Weights of a small GPT-style language model, trained from scratch on English Wikipedia.
Size: 15 layers, width 256, 2 heads of 128 (1 for keys and values), MLP 832 SwiGLU.
Architecture: rotary positions, biases.
Training: 639M tokens, 9745 steps.
MLP neurons of a small language model. Each row is named by its layer, matrix (gate and up: input weights; down: output weights) and neuron, and shows model dimensions 64-255. Each number is 128 + 32 x the weight over its row's rms, rounded and kept within 0 to 255. Numbers have three digits each. A neuron's up and down rows have the sign that makes its largest values positive.
After each neuron's rows, "fires in" lists the words (lower case) most often at its 100 highest values on Wikipedia text that the model never trained on; "fires before" lists the tokens most often just after its 100 highest values on Wikipedia text that the model never trained on. A number after a token or word is its count.

L2.gate752:125165107142140110131163088138184167148131075105139171181193159149076104106162095164166114089173118078127103104174148185102126190146133130177161158110115096082066170118125082096108044109115168168121144111163144103094171103137156172074127109118095086180157127096091179053119165199131156111106089096174132078083109108117108079177153128120158138159108210147132156130123109064132085150128153162108139172135112149100130121114119151109053111108148147183173154151135134141089160092132155123130120122102155149138157135125184076196142133154196133193139081146160165124132107138119067142
L2.up752:163181158111123172090191108124092059137170177132106130125146090145129167142142090081057081126142153048166156108157114069194108160093130170121083124110151100151131082138135133118154114097167156104117156179134127132099159096104128069135178131109117178169116114141075112163118115163112072149120122140094141159078079186105130133146148128128115127085152188153122191102163134100062130199113136177107122092101158162167138051101109084104083138152128145147133152102129086149164103132121109159159148158140154177169129084137175138084110136070156107167110177146104097152143080117128096149
L2.down752:124113108117124109062152155175162078141175159195130101206136105132182085177133136142119226124081096145144110167130143130099162075161103095135170165167047134150115151145105133132122090152121135095092137110168153122085124168102107094114165136144130120108066147132098128123149116189141094118143078177119118105153168153176125125100132106177092137084052111062158107122132146115137210180107097085144145103094102212136123116100075135113161117153067099123103137173113141090121144124129116064153089195163100185146125109103147146108103098145073106124110152191110132155144120127113144105
fires in: "vocals" 23, "local" 14, "location" 9, "located" 6, "social" 5
fires before: "al" 40, "k" 16, "ation" 11, "i" 7, "at" 6

L2.gate269:132099070096153122108132143060127186177110136120120112153075097112157131174145119179168110121049146138112125086146151146116129146176110100065146086151177100174091120117120162097113155152133155168150115127137077142159137086127212145127143131138070080145140121143087084105115145167128099118147157154159106167146091032128181126081114105127170136124095096115141144174149095136117132103106139141140131051104094128097127091118129155134131133121173140057163167113141162108039103073162152109153091126125102135083153151097133092101117172162112095163147166089146069120204140082076172109
L2.up269:184129106120184111092121135126138076171168118135119131183107140111089131147082130110105124163196074105086056156136101137143134149151112151124110182128131127107175184082136136139109149117124156073108128136107163134108194147141157093146132049128097127147117118164155139127105124120151127106095173125067139143152132162096121130160145096098141098151121203116144217140120144071189128140126111123147154159134144096109121184103150153094126135078145121115151174138098191118135085123103149154172158138074118141080138175151178092073103101147136115108130145187138130138111184112140065129
L2.down269:134106196087173131108175188118116124083171186134130141164115133116137142159180152085133124152097095103141103087081091153168195182166153123189116201095093131141158122143081119120155142165166123118102106149156101137114133175138135137087167068121139048111116199190110107128203167157151162137115124128143134130120080116133149074108118152130142131125093178149112158104113110091137172090117106095137169118029158125094206098126159132134163152130084099148100126143128102113100079103082116103098154141103162177168182150123084168122074179077093126177124120153142136099106158131147094153
fires in: "which" 41, "who" 34, "while" 14, "whose" 4
fires before: "ic" 41, "o" 34, "i" 14, "os" 4

L9.gate579:109124106161043172156114163149120115117178171097103157197136128102134096165123121119078137076141156103094175139118116102124116159129150167110157186093177101127138117089067146126183100138120185165083074117137086071148114128149178130167118135068109198145073121115121093068125131194125118115160123128145148125112110117115162139139142180114126105134109126118094073169123172169102069045114118161138173155126070179117155135085162161165148115065133130123101097176109112121094163172109133161117101160186122136119168134138168139131087105071123130129094185158148165136109126089077089150
L9.up579:135145174145173175154137111092133107128144127183098132113097169138067140091145191176145119140134150154179113135152189125112154105094099136173160169148143120105148109130143101185184159119135119139125174113093079124070140087155146064098155105142058140163137074085102117064110167122109138163120094121131119131152127134163140150152139058075110151122128151162112124132132123093079091162144173161088111097117130157146156092058124098158184148151131138179173091087062069142133071092108132157135155160097124158136156115129165146160133087136169137160102134152153191074104181170177108065
L9.down579:133131080108120149114116164090114113120192156119158100134183135168156143179175152105122139173121146157125135121119075143176134189185111133151128223078117157119154137067113119087136114108131137135144098180135183090172060069089110101198152170129124150133163095118163094163083105167101138119098090154125106113105137128157091129135153119126100175119120117123141111151102140142149088094103115180109072114160122097111135114139102094124147114129071112189128171078117145107068076144167133160063194151170133103099059084048122154126090163099073143080104089210130123106120182092158141109
fires in: "made" 24, "william" 11, "wrote" 7, "williams" 4, "madrassas" 4
fires before: "e" 30, "am" 19, "t" 9, "r" 8

L6.gate541:118115149112111133136149174118169194129077111115157104100065166062183107153141137152067143131106086156115159174113118128158120132157137146184131150173121180096149154185163079084085113143124161145114114167196177105152146172172106174099188108073076124077121120073156079114186161119142107118070131074145131152154138162136086117085148159089129106146119062109108115111145194135129086138146167107070134131149077161182087120082109118093135103091109169089117097134163186099107154080154102117154155133102099163141141129067139132127106130089091176138068140162160110093124117193096168071
L6.up541:138137109130100145158076072147145090115092164156167142134085146085162162100140128100088126122191088099094139161159089089088157170183068137117138061117157081128120086129098102140111131072172066104122126108100114134127181078175115154124084158110123203168093075090174167166119072136102122100122149155123098162175121135118138113083110119138089146144121102164108099182166116132115093180087132148106100124099150105143082161141179156150159145121171170161152118158136187171123207068163066080117087062158173177116134133073136145188139093138110113174122125094093105082114168138177096087
L6.down541:152148165139145128163084159092113171146118109151158130086098094130174130119161099204114117048128084181122127154072120113119155090118153157167143171137113072140182145062171048118110095099146080149111138087116138120117108163111108128138117153162134167145121113105146087114108151072117105169191153111128080151208080120110104128066121155082151139107100139078162094114159180153120145101114160159174164105139087124116117119015146104119149146137138160102124142171158076110116162136102152136139185131102124124159133109117122167117155092146098084177136158179087160091150086171101135118
fires in: "january" 15, "june" 14, "july" 9, "john" 8, "james" 5, "goodyear" 5
fires before: "an" 16, "un" 15, "u" 13, "o" 12, "am" 7, "od" 5

L5.gate253:151142111101107116093110172149127124088228199122102132121081135100126178128147170102155129128155102122117169117132152163088145185064087193163164104118106114139139131111099131090091102098135138160151084110132147150121078125065096080096097102117077130092155161153110131190120124098155154166115095077185123168133111146128182154102156095152140072118127111106087130083114144197161137111125143105179129143160109169090167114095088085105087208119098130138130105118132146127162069178113117148158115121180167190129159139179128115160122128087106153126115153130096053157111147116139188141
L5.up253:098093123169144163118174104150099092144155160160140072158063123108152154137100104092166155110133163083131159120193085117110105142157125084146088089175136150185152125134112168182114099078129094172108164138133099129076217103117173064096102127107114069151167185153121125158139096125176114154097118088111116141145142156127166058170159110092177155102113121100092121115119119095122163104115136146200158146154137167059142080095124186142081185057109181074162189204126118148122168104089140093147090172128114137092118140138101074131140134092095104088128165094091121074155122095150101099
L5.down253:144195074088114115101164146146226073141156094186113116136174129108130120114142089157183098136103151138101098115133149110104118183091117141134093085116139132142110154137119189188129176155110127139142164072118095150114154128092110142117083187155122115166192186179105118155123042111163139137113174092144164120133124096104149090084119107075151121099158106145143122100134192138155113153141133084156192087088102214084148128104108111104111182096122150165097163139132112157106149130137080162144096139118115129093069184119170135113099174147185136137166133090070150091108146143143120055
fires in: "this" 21, "three" 18, "through" 15, "third" 8, "those" 8
fires before: "r" 25, "is" 21, "re" 20, "ir" 10, "os" 8, "an" 5

L2.gate453:136151153155189163062118092171109135159078183086077157143102132165141142080148102141122117114180123215098172111090112107188168106145133143137183078103100106177154130122165151078148177091164110105112119125125114115072131102075096179082124073105127093089097075107166163096134163123167121091175141100104118118195193176135168152137120175090150088091151126110166100095140076185176151156110098096086147175171126128102164120136099102088141119141125106076117162139125148119147148114180109153126108140074141157119100087136107101169116146111115154157093119096102122182079125072142099125
L2.up453:112124125156153108082095157115121092156131118124117142126150096113097129073196168116146088177168114156093107151132098162066162114088160133080059145159102150139137186122160187065172137150210097179139156098154142131072127140199116084116118075095144115172066169116145108130158163074096135096136073093165119150205071116087126123145161115155118102106119127122080115197111116154108160141098179121084130090067189160173086164120109159096157116092098106101094148118121117098105130140133086132105110063153108178150136127142109173141134081080197134153146114138123135117092117115135084178
L2.down453:115087126177090069164128134117100160131107137141109116115155140150200131162127085113110113136119098048111123152132184138159127135122169127055144124114161160130154157151131094089160161114161159119084162116150154112168149117166148132087157165164140117056115138117151135068184089149131094143138041179110115155156149077083144093151095107154138123099098085049110123097144129163128118122149131128124113117113054070128081128116126111163141125106145112138159139098090099120100137152139140145137124092152152111109123132099128114116167225131160141179099087126177155046048116154098168144
fires in: "as" 82
fires before: " a" 18, "s" 16, " the" 11, " " 5, " w" 5

L2.gate425:114123199155113152171130108145135066115129115106157116089147167170121138098126128125146144069090130072136071168101153059081117128176112134103129083076142090105114109119126148068081149115085141105110156105076145114123124100171110131164156092128082135168153089148114121213153114123115084137183120119102113093149170079116069135086082121073153120096180129154144087116198120151069177130078156100177122202080101130121112179120185105087096137075159097125116137074104092088094161119129127160132176169127117060144116111151082074188157147070124108126126160103120100095150117152128145103
L2.up425:109150093137093077118129127067087168135138125176152144089123210111081114155121106217097167139111153116174141153142084118178160168089095115126089078155141141152169131124138118109104110133117152169152083129082091110145184093095154124139116121111061145185095137144171149062212127069148153159110134068106158151122146205115100089140122145137123094080112138104147142088150146180152139143036169158098071103134144144171115146179142052103106083113082137124120206139103131059139103160134158137085085121118092132119151126133137115111139162095140139116097096121106094155117118056098126141
L2.down425:104161086163123078186172154178160176124157169107105155186121097186103163059058165142138147115119080095193078158108027117137106073133101158110114139131106137125129097122158202142167152087145177162111159099134133146137164153085122097110183113112095153100176146127091112120145091111133105142151141128135068095128085054156174131161147140090116156139128137126113141144116083117130116139136136088151118113127108119128169095033105137113097135123138080137137131117142082180129181095127090150168179126108128135150086057099151109108130189151125091151096049105157115112152115139120129112
fires in: "22" 18, "2023" 12, "2020" 12, "2024" 12, "2022" 11, "2021" 9
fires before: "0" 14, "3" 13, "2" 12, "4" 12, "1" 9, " |" 6

L6.gate364:114121134131112201106103155167117141157201089117155141159152103156162154122141166148168144099176112103155159087105202154118105096127186123134079167087182168133161095142112112081094191074123175111091149141126134149078152148094138162157120117172125151094149154160154127097155101198089108144098120071142115113070082132103132054100122172136167151140091153115120169198120114140129176153127160163078118085120087107146155131161145128102114123109126090079148119169105114153136098083098133096098108146115109132125141083130182081141166198185069145149133120065120089180137138107113087059
L6.up364:122157078076142151194132163124086144111103118068112134180115133146133101072169109173092164186091178116145161133110089083146166090154144140131090104072093134115107138099091105114161096119174152111115131124135115133083113058130175106136124111106148048152093177081101093131161176128130123122124139064164146146097099093144122108087121115157146028108167135155103122152150180095165148170166089047139127176172113176109151159124140144140078108109140094132164099093076119112138127094168080138113175148153119065137159135136102121109074132159125161118162149174179129134099118063127141104
L6.down364:150138095112177153135179160094092127154143106095091090130196173130114143129174068162155176140147140099100131133148174074114124129115137119131170160138095138133143128068146110132112109070171158194079156157120136147164100060138138143092107124076072102131105131162118057100140180114094117122178161113152068145129123101122103090091163146111114138207128148153111179112157163101082179163156112092135107157184071155136155174086173116136092132204067192145158103139129162148136140094134105096159130132103100133107099082117155188160179116114130082142103098157157092102127072087073130155
fires in: "number" 24, "second" 23, "section" 13, "numerous" 5, "secretary" 5, "summer" 4
fires before: "on" 27, "ber" 24, "t" 16, "re" 7, "m" 5, "er" 5

L4.gate824:173124210176113106140127083149070086163169169156080143097121109129084129122167095120091123121126134129059125103107131147093181113079128149117118185113152188171041127129134091152162136123139146110105069112113064145121139127164127153205119172106152101167099081141163108095143093163179126135109135156092081130130172155070179120092102075084137162106137157112119152135184099133074111099129149171104141143059128076135107083101069142076150119135104162150102151151145171109096141120156157164163142175162168111109111147111161121102126134090144150096142190186078126087122185138141169079
L4.up824:126171095170196160085094076113160123118138058164111154107120147142117070128152148095117200152142123149092121180088088108097082142132159143129202134156138135135157144129077170130093153060137064144170148114135141105143081149114176138123114159130077115156157078102175129141098168136090101041121127165188158175110111148067157160119085125062126080133145145113086095119130110116170072154129115154052123095111146131140162115092127161094075169063121122151170177159151122116131123163115112175162124132144136107116159140163108165073121137126126154109163158068153121170210106112088155102
L4.down824:109082190099123116141156144100137151157119105061110089109091124138117102201118144130127095095149137104144156096121143176182125161133131119116068160111147075096078143106137115155093129145121103138093131069099164175159158075121136136109106119118181088127100139157120113139199035125125133137078150127125149099174160108151119118112179139143088085171181074087126123178146151167128140152082138111122096100101055132176140108139141100158177124184136089104083094217103152127162140125138070070157118103089114120133195095102089176175084130086093163113115090195142178085121070155183093127
fires in: "which" 23, "who" 20, "life" 19, "while" 11, "modern" 8, "wife" 4
fires before: "ic" 23, "o" 20, "i" 11, "n" 9, " " 4, "==" 4

L6.gate341:152135108152125175133138157172154145094118150149094186133115104153115119139174081136147140178110094163172081147168103179132111108095188174105104124173123129155140153104105135149189114115090121084121142088103096171117168125154104201132125180188065113149118121081130166079113136137085112163074084094116142118115186113184142120071191114151070089097154112103172148185133188113103134133153105108135113131152094147132138144124127135127188144083162111168120138144111140092082184128109087080120133115110109147097146107136091108128174113108178091179169071159131189183190116112100137037
L6.up341:150166094098105137133106135092135102176205148115179124121162076186137150120090160110096158165147133132120138135154106131189126160169122137105147107160098152113174106145149157136136105082146148135103123143080118116075184095098143180148158127129133179150077109136159161160165112119171127172145113095143169192122197122103183101158111093088153147094149108099172179101153183124137093144172103097098114077148167127139117168138125116105116115185142182149169109150108114169166154152172140093142094153115123150142127117141122103168089167134129107174143183120186119111129092125093116097
L6.down341:136169136078135136142178120126195116102095159138090081114090075144102135147099065071151176167120131123082107163124102122141107137198144071057128136151102128143102129073132105080192175105120158131145149123082066134149047120143103140139103185105163057138123116182098145098173093127122165148147085142127116117094129117171156117135185137112094140155127109174128162154179146110180115164142115130118104130149185132115169183124087168156152111160153099078066116102148153126154194122092096122150140163061146137158142131127117121171083103113051113120140093127124120138132138081086162125
fires in: "including" 19, "included" 10, "when" 8, "heavy" 5, "pinochet" 5, "network" 4
fires before: "ud" 32, "k" 8, "n" 8, "u" 5, "d" 4, "s" 4

L5.gate488:169141118152162081092121160184148163080163103183164148171105174149098102110175105160072142152116196097100140158145131098118117121178141125115081104176136135123127160098114164121150118112039162107089097109179144180150149149127143120059069139191123125169085166157151167110154132145107094120130100085125162184107179116184125194154107086119099130176134115141126135124103171174128148182089157108107128103105201154075084107124166136137178127151186116121108178144171144106170106126154133187166186121123138143098145106141075049056190119098087112138156110124133135137150100103140179114
L5.up488:180156112136110095140120157129084112124085093147106140136152114104139087117175132133131146099172119084083152118137098094079081065159164148165132178098094207118083138110157055169092146175141088153169078159105091199140119109144149130150095154104126159120124152112063148068142150157094138171090104178196164182110122139090079109151184157112136127156134199094195102193153155168112173110156152101171104129155160136136164137131158150131105069158101110102164126153118127109097117086172094125178146131102122147098140098093115140094089147120146147125112130100169170061108096143116129156
L5.down488:094126168126170088106159124157184142089123136186187109121144118163138196142105104127173143125117094164127113109093092137115082065125135155146152138141145105118121136107078204104145193133177106122083115103117104065166126138060217152131094118133139099091090100107110100113108144090166107133096085125144106105159116132080127146078117078149143132119093146180131083111197171110110081087116169108169123157128114164117124172159115148144161122135111152189133135140120173090088114166109095116125084144164084111113053129155129207169058130170165128141176099077115201085110123182088103165
fires in: "000" 47, "0" 11, "100" 6, "00" 4, "edinburgh" 4
fires before: "0" 30, "," 8, "\n" 8, ")" 7, "." 7

L9.gate776:175094108194151130147146087164172056064160130106132087147163142145082125096118125105130098111096146073120162154197189121150089078131163111127129122197162116110195146178164133116159119182149096099114162094087092144173139079141090154112141196082072110132134124202156092176111082125090100122085184143119144083117117069159188160121104162140176159122129131173168140154131145169212139073145155105129082160140118077129084143139150113141105113127101111155135137095101144132094122130127111182129166185165107072098150190145139084074137112123119080156086113156154105139141096168147102123
L9.up776:100144209062116149080099108087175140158122080094086114192170103141174096155168129081153122117166140116167122128164096099073143072188092182178123065142188120105107127158106179139071141107177100155126125135102109160142088120163144144105094127143161136095115113089117107097154099146097120143178158114112147147137094077126124191181082123095106195136102156153124169163160108162191127191057141135132097133092168106178112141170167140165106195143119118104139116093095082114139097164130121142111079128108116150183149162101143156095155148175120126169116121067116144112125150142178143151
L9.down776:128135131152152107155091161178163115064145148134190168140157157112122135143170107075110129147073128148146101142076169136131147127107061088157137149126090122120151087111135175070196140101111099154114102135141120127127167149097133092141084144156052125125097139169151127094114118103135151089124174142106108131114172143150101108122112136142164131154185065097138125111127106121098099147174084078136128126185116106140074130104142134200118075128083109094118133119110151169110104114095140112180126115179201089145142132106139102158131182136124135136098127193114169221116059104159098039
fires in: "2021" 16, "2022" 11, "2024" 11, "2023" 10, "2020" 9
fires before: "1" 16, "2" 11, "4" 11, "3" 10, "0" 10

L9.gate544:131120079140172158149148221149059090088142096149055108158158186158072098154176103146056079140137093156107103139074140165157133100170112126169163115115151184162142066091175131058163118129142082119121137094129098103162156105075117170202105163121159069048104121098161184129136159146173123109121108118103107107142126142089125104094096105148181143143116118095081131138152151128181127107164108156181128100103118064134145151075153085123114168121130174154112101096113130149106129102178119148179125119110107125087124137089148143115108105149155169090137117152130135154087143118105112104
L9.up544:095069101127098139121128169123122181174123159113134170181138126135164173185166127163152165165137172127093108100096164124087091170102102124089140154164161147097127111114207194099180135102171093123136114105109210078132125157136117134140126127203132149132169136114166174120110142175160146138125114095065151111152125162155160079101116104135102118094131095164108190158115105061083146123099164126130125087168170116111162128131176132135152119136119085114183144115059130145142152075174165065155104167154100176183151140131107126163095069116107159089170133159174153118137166150172126117
L9.down544:099123163142061169045097108095135084131147127123103086214151176124138137127104138156161139152144185155188152192119127165132141114137147154093130089149103140093127118115141159160120128159121162052135127152141143133103099127111185100162151173160140099121128125150134079159158155106116129101152141143088124166126064127161105093129045109127151136153145127083168116152156173112133127136150129125170138105157103186100122177103088120130111159151098154089140121104205089074169129105167189124122178131170148089163100125154218105157169157151197172052112125148104141195060135107094125093
fires in: "while" 21, "when" 11, "william" 9, "backing" 6, "place" 5, "live" 5
fires before: "le" 27, "e" 16, "am" 14, "k" 10, " the" 4

L5.gate230:109162058173115115138178042176067117121102121130100113102088115159153162066147082118159127179127138171098113171129119106095164185115158143157110170123161084149142137088154144065102118151158124162073105102104071136120146082141172150139120110105121097177165179113103153152138129186168090164098184109098120152144136169070110109126115151114066106107135154148124146118172134143111152110135144141139101113140105136151104167059084148148156098103148148046162116117151162134147092071163151200109139080204111180088162134170162109176090144099136095150145132081171140130121179138081136123
L5.up230:163108142127137120072095134172059086095110119087146099148139092193121122133134086190136117113120100069092072130175143096123115135094131175162131068141115139109124123128139118141163103109137117186148136159183138128128164099140185129173075109129130097187148126086097160167143141105118135102096185143158113091117058103085095054151105050083114076182095133122124144071117197179125132166093120074085121149062101159150148179140125181129175149168065163172162139137097171134202136105115080106090100143110093104130071169155123160136091095100157179087097110159103196177098177100082132161
L5.down230:174131112153159115131127131134156117070108074158119177173113082150159128103100073115068180199168166093111165105092124138160091162129100148108078163087166180149118146100123145074111163129128157106139131111118072152113115139199186148148073146099111119126148170123063127147134134114163121077157145083175127127117114144152071133117116147072166087144109114123118157113164058119117124131126142139128189132114114148141159115000138162110152133080123128131170134128170154129161078091039145148112144160111117104116081131135142103121059112131128125126120153094114151150130114160054168141
fires in: "a" 22, "after" 22, "as" 10, "although" 7, "according" 5, "at" 5
fires before: "f" 24, "l" 13, "s" 10, "n" 7, "c" 6, "t" 6

L12.gate149:127140166146098108079110056162160129109147203154116162195082129124157106088098144096136153108144107119110127225064162148110169154131123069171073131105108180143186122106172153055106149153118120143107083184125178133151167097144087126118074152074161201065134112141175109182108149154152107115104133136113118085183099107108196128160132173115099083114104119108129141118114139119103130163183071180110131079121145132103149167070103121111144179124134152166147156111110166163141094116158093172173102119076134134078072098125149130128087124117163082163097176168107140147094142148099116085
L12.up149:131112144119079144113068137153147117117112165133062127161093119143086153155143122139216104126193095141142104121123129173114139157078087092177151112097112079076147101134189152164103101084088131084155073133087081135109176137098132138126094093192188127120110114128200086154098142089104132118130135079098150140140186123121115102141172098114155150141118179146077134117048146114066096168154100141145148114128115137135117103115151121122131125137133132093165125137146136160163156175093139163079133164090119157112153157120138157187128192133092189153182099084155109175072123110070104088
L12.down149:151144120062073131104159100096087093132154120096160180110095178129173076124176151150104096097132145119091147122104143132016068205148157090136103081160119138123121182139123112080128088119055121163143163140129141143145150116150134118155060210066148075044082101132126172165069095140172090096098162122114102130076135116153155097145152123145115117143164075180169124093192079172123093153092130108179136128114147113144105103171170146119100115136107140146126136174106153103092118126110158117132141095131152110084108133152130129074137086099188101122177109121108130089119169167159141181
fires in: "this" 17, "three" 10, "third" 7, "preceded" 6, "code" 5, "binomial" 5
fires before: "is" 20, "re" 18, "ir" 7, "ed" 6, "od" 5, "om" 5

L12.gate417:149109179096184111037074141124176173107091116093124132123143145116130136141153080116145158146103102161080170169114098076154140181179136142137185155160119147105111078095132181111159144142099192159112094151162212115154167109138080168161167121121165132106097166138102153128075127136119091093143124079099134189111122127115190159080180150135155121086183089141106121119081100183097086183133162099143144127145180116068099128103107166090134151134141111126075138101146126117105145127120174118123066091090108054172099147116105150131130144111119110114127148099097137145102110174070191061
L12.up417:145160132103112070131080143107114177128156127139098085090056180106172148183169117094111103117127099122150129081151123152146154135104119131121157158196168110103073097136114069162160144140103115153094161070106128148137210148169112152190141095157090141125045107079111166077186138130155139114125193097136124174158116178138081132155126146135138113200167188110145105123131116155092183131107106128170140134095147120085117175137115185143112137156129110136179070083173176136165114154101117121155126104128133155054130112158199153099153125160099142082146155141101127098103175213192201138
L12.down417:120168142120132135079152106050154177150110188185122099154151145169132169149088083055144144162136082116151167177152135174122148156135159121130029100125115114092120209162150189141103121106111135083135129126156083094112129127178142157136096132176102113130150151117111190080148142080159116080134199102151097152141133098119110148085078107161117166146139123143118055142187186132105111112153108172091173091107088149150143114160090153161085136173125123171101080134117161124131118159188125149140129159200167108139125103145174057125175137110082131100098164119170131130144135130101091125
fires in: "00" 28, "000" 16, "30" 4, "10" 4, "6" 4
fires before: "0" 35, " |" 12, " p" 10, ";" 9, "t" 5, "." 4

L11.gate4:101175089111079152083100185139070121152172191142128104188126109098141146135091090168112118098119181173101141150169088133112130118089113105122116137104088182080149172111181170158124144165077106086109115115115082161175112150181093099184103159079173183105122123146102165186127167129153128154163086133103143135106169189167144092121213096102088137154161138135119109100168128119145092125123150100167149118072144149157178175114114151128112067183108111055092151056159137106145146157168129099171149190161121164145094109117148125090110199116175077151120100139107107124108131097150155140
L11.up4:184129106088138154154109110107159171105128179082166184060101130140109117147100118182093136119115156086138141131130108132148134138139053118123144159168093172119069086117111087139115119094124195089092093159067109170139106125160152156111116139123197085088121138091110089106109130107129083128149149103145155167163093137134160044155164122076077075078101048127103134148116112151162200120114171110192172127204118117192130156140123142107058151118120101087138168091171134143093056078106119118110111136172064166191131147165107124099124184176137136112135095087115089142125134104126134102
L11.down4:146146120136109080075061157149144104148171111111153085149102139125089198142150095140152115113148107186105124133113150145082114142135104101095255110130101153123199131150186130108137122179123104115131152172141106137118144070108201099149088110188145170124158216132107118130046124135165142160139089167129106151115198140118106106090109126166180153109127118136091105154094146143109095200138095132124120117132157133117181130153172122085146122112113166120048117138189116117124094129097104141139140107103134118071022104118111073127105121131143142102137076165146056161134104102110126130
fires in: "john" 17, "he" 13, "of" 8, "point" 5, "his" 4, "both" 4
fires before: "n" 21, "t" 18, "e" 13, " the" 7, "an" 6, "c" 5

L4.gate743:089121192097137112147184109160129083101120109148131139050120100164157142150143177183137142125094089178103113191169129106061130164150138165110165097083159138105136098052148182114143121090165082124167120162069103158127141120172180121111129092126111125123139156094137152151112113169157161128091145161130121135189091135153098114151102133081148138086162161097173122129140120153084124154066108114186133115100094145091108099081207159099190166164155140093144124171138168122141167098187070182110160157178142158096125116117106119104132122143106091108118101126118130181117091191154159091
L4.up743:117138129111131176118184139169157195173185155119114082148156091101143107145152092178114123130130152087126163095107193101151114176138137173099129137114144166161160082104090187073145189139122135162171067177095117161138141139148142130131105170115062149133108132139162140101143122100129150123116172124044167207150134148084176147123167097119122085157200147100143125136150119176166118120075194154110114146138100133120143137144176096113107176110148072120102125105098107152143060140152096121124123128094105112148118144140135136107133162156181078150175135127092174158161103149108153065
L4.down743:163127138109134147104174158135138083041083126164178107081151063135147153098121140157125158141129108081090145173154078145097123160130143157084113128112116179201100162122087172124164127128103183108169096085113112193124140178099178082177133176107122121136172120117122109104152130119138165139105145128106103186183196127084109101202118084109163179079131100195110081087116122176126157128131165155163095076165172204174134179106152152097152140117117094153124161110098123140131093182126107161104111110129069089118094121105112132111124122101141055083152099102120151111134099119165154114
fires in: "during" 30, "now" 9, "taken" 6, "turn" 4, "take" 4
fires before: "ing" 33, "n" 14, "s" 8, "en" 6, "e" 4

L6.gate432:119156087107078177164132151154082103145150149157117085110110099112057158110114100114100069175085199097099119104157152138137144154161104171128067129062181147155126150114088124078150089167155116179111168126162126154125120122127162180158142137127146173107129126151082175201159135139173154111128143102128108099123142135154073104052126080141128149112162111134106183085103153083135100162074149116116145152181132080114111126164095123079114156101125120064068113109152115097080190149130165141112128165181137105151110086120118102138150184110163192070152064080076105152133143125160145089
L6.up432:121174155157112147095109135087108162100072105080057129154127132149084106118137109085089130122119114198093167078105109120110081087147098187130144125162112161090148092098115079173097095182089092119154153102087127105094159155132131068158083095102151132117095079112118085149108125089169154177087136162163150155114132111126109092058115105143135144069129069097137090146104176121145120101179166124165183153085179155161134164110125195138125058157098106146092120090185110095101146100110138127160085118163128097179149075148125087092122150154086118161082163180128083158049159155192156140
L6.down432:180180148158104074138100151118113128045088079183144132154106101137055171123109030100172125192089087103164141132147135131146164109157112127112084150115138113224142124102142168102169124141138123115120184146175152119132146214130094186166160154068110107117138156110153179108127180118147145147124126145086080117123144125134194146096133162136064138116096147111115082067158115118099119131126091182116151114134045133164102073129112076138144151104133160106106186119144110094107187102122134193154190121122144089149112133119144065070130188144149144124115128155108136068154142106114127139
fires in: "from" 24, "since" 21, "source" 10, "of" 9, "sources" 6, "nine" 4
fires before: "ce" 34, " the" 20, "c" 11, "e" 5

L2.gate395:147164191204161103113076170178111125113097110124116179123125118119177093117072150140171087085112119115138113134116080145168124159130163179115140142100169115122103092118100105135133078095128143098147131127146132095163119193117104149186103172136108180075122175121167139116172118128097178084146106162096126092128158093113104092092145141182114153140129120156088134154141114126157149078094119132106127112180156086160056110176166149150130100082110071132132153153224156080128157136103139151126089064125124180112149157132141163143147164115106124117119164138122200101184176088150132155
L2.up395:119137057110108178101134103133191077129110136106168056103109075105055109109086141075099103121114130100138170141115112095108150171134084159133150108146172072130100169117152132194162133123182122113108170115116165098160142158137066156147108109164108099119175132135114176086149177128122099142087129181133161149139093137120147146152213152131073196152134107139177136129114131111125155126143134154148191183143102130086098090137112105118204142121128166148084088074150149169131126145097112167182155076078117133108130141134137124124186127124115098108139107149110139099175127046073233078
L2.down395:105100175108090182156139113144130121113109121155155146118065100124090157139147114107115140132167166182168129098121132105096095081122169149127097147146127165137104154176147093166169119124168132147141156175166030074118158106105114141154136088184113147129125096158179107076124150143148123157155137104123132072128116182174108126120078120139146118134153125142079145080189119144138168115058045128139096148128085087202174057096148114091164119104121136126139168138103113131068127063112141108126155160101112140135176174132092119137120146154121074086049108117165132158115157111097182097
fires in: "second" 13, "species" 11, "december" 10, "section" 7, "special" 5, "secretary" 5
fires before: "t" 21, "on" 16, "ies" 11, "em" 10, "re" 8, "e" 6

L9.gate780:110056132133101175094128131148170101126124072124130106138132163131138154150116141132112154168070121146177147151112107102136114102147090124108056115098176123162145129141166076198143149187195171121099076052161210107157095114066168107213104188133070106147186143125080167124135125153122124138139127113112180137145108130107164147059147102114168189143124102130086119089129121123142128077097154138116081109154137128151119169171105138078158110190136136115096115172154072131083125142139148165133076116116136164108098160106126143060198148138153105082099172160171147137086130143131134113
L9.up780:165067106172138172160194146093117087150144108145097140088086078084171098097098141156113107176129142100115157108117150098113127071106178171134119074090087065118143076122115152182086130120131122093166156173162156092104116146089167088122056110141064135162150123111100140140150154127116139165126127103134139126095054108141071164166094158073125120094146161176177122189140138159178113152108122098122140118118046129121189138143139154147135133066143129154174083122087145069108185168140102119076110039099081174167166166110096139093058173154155180125075111119136161179137100170106153088
L9.down780:146056117078178141186131150213147120199187100131129155119094116124143166142182153135131176140162190154124146133095122121120090154105136094136155156100116095096094144119121099130140104081098074142149139097096111060151133097130150120122102094130085131115149131190121146156098120161136099104142129138082059104121104100162117146124099120176152105114164110140099137194118166138105163125201162116075142175128165169197086095095118095120118107123168105147188139128089169033116193151125137118144073181089077149106157112180144166169155111151092103097056191133162157161142142166099110140
fires in: "september" 45, "sold" 6, "san" 5
fires before: "t" 28, "em" 22, "e" 7, "i" 6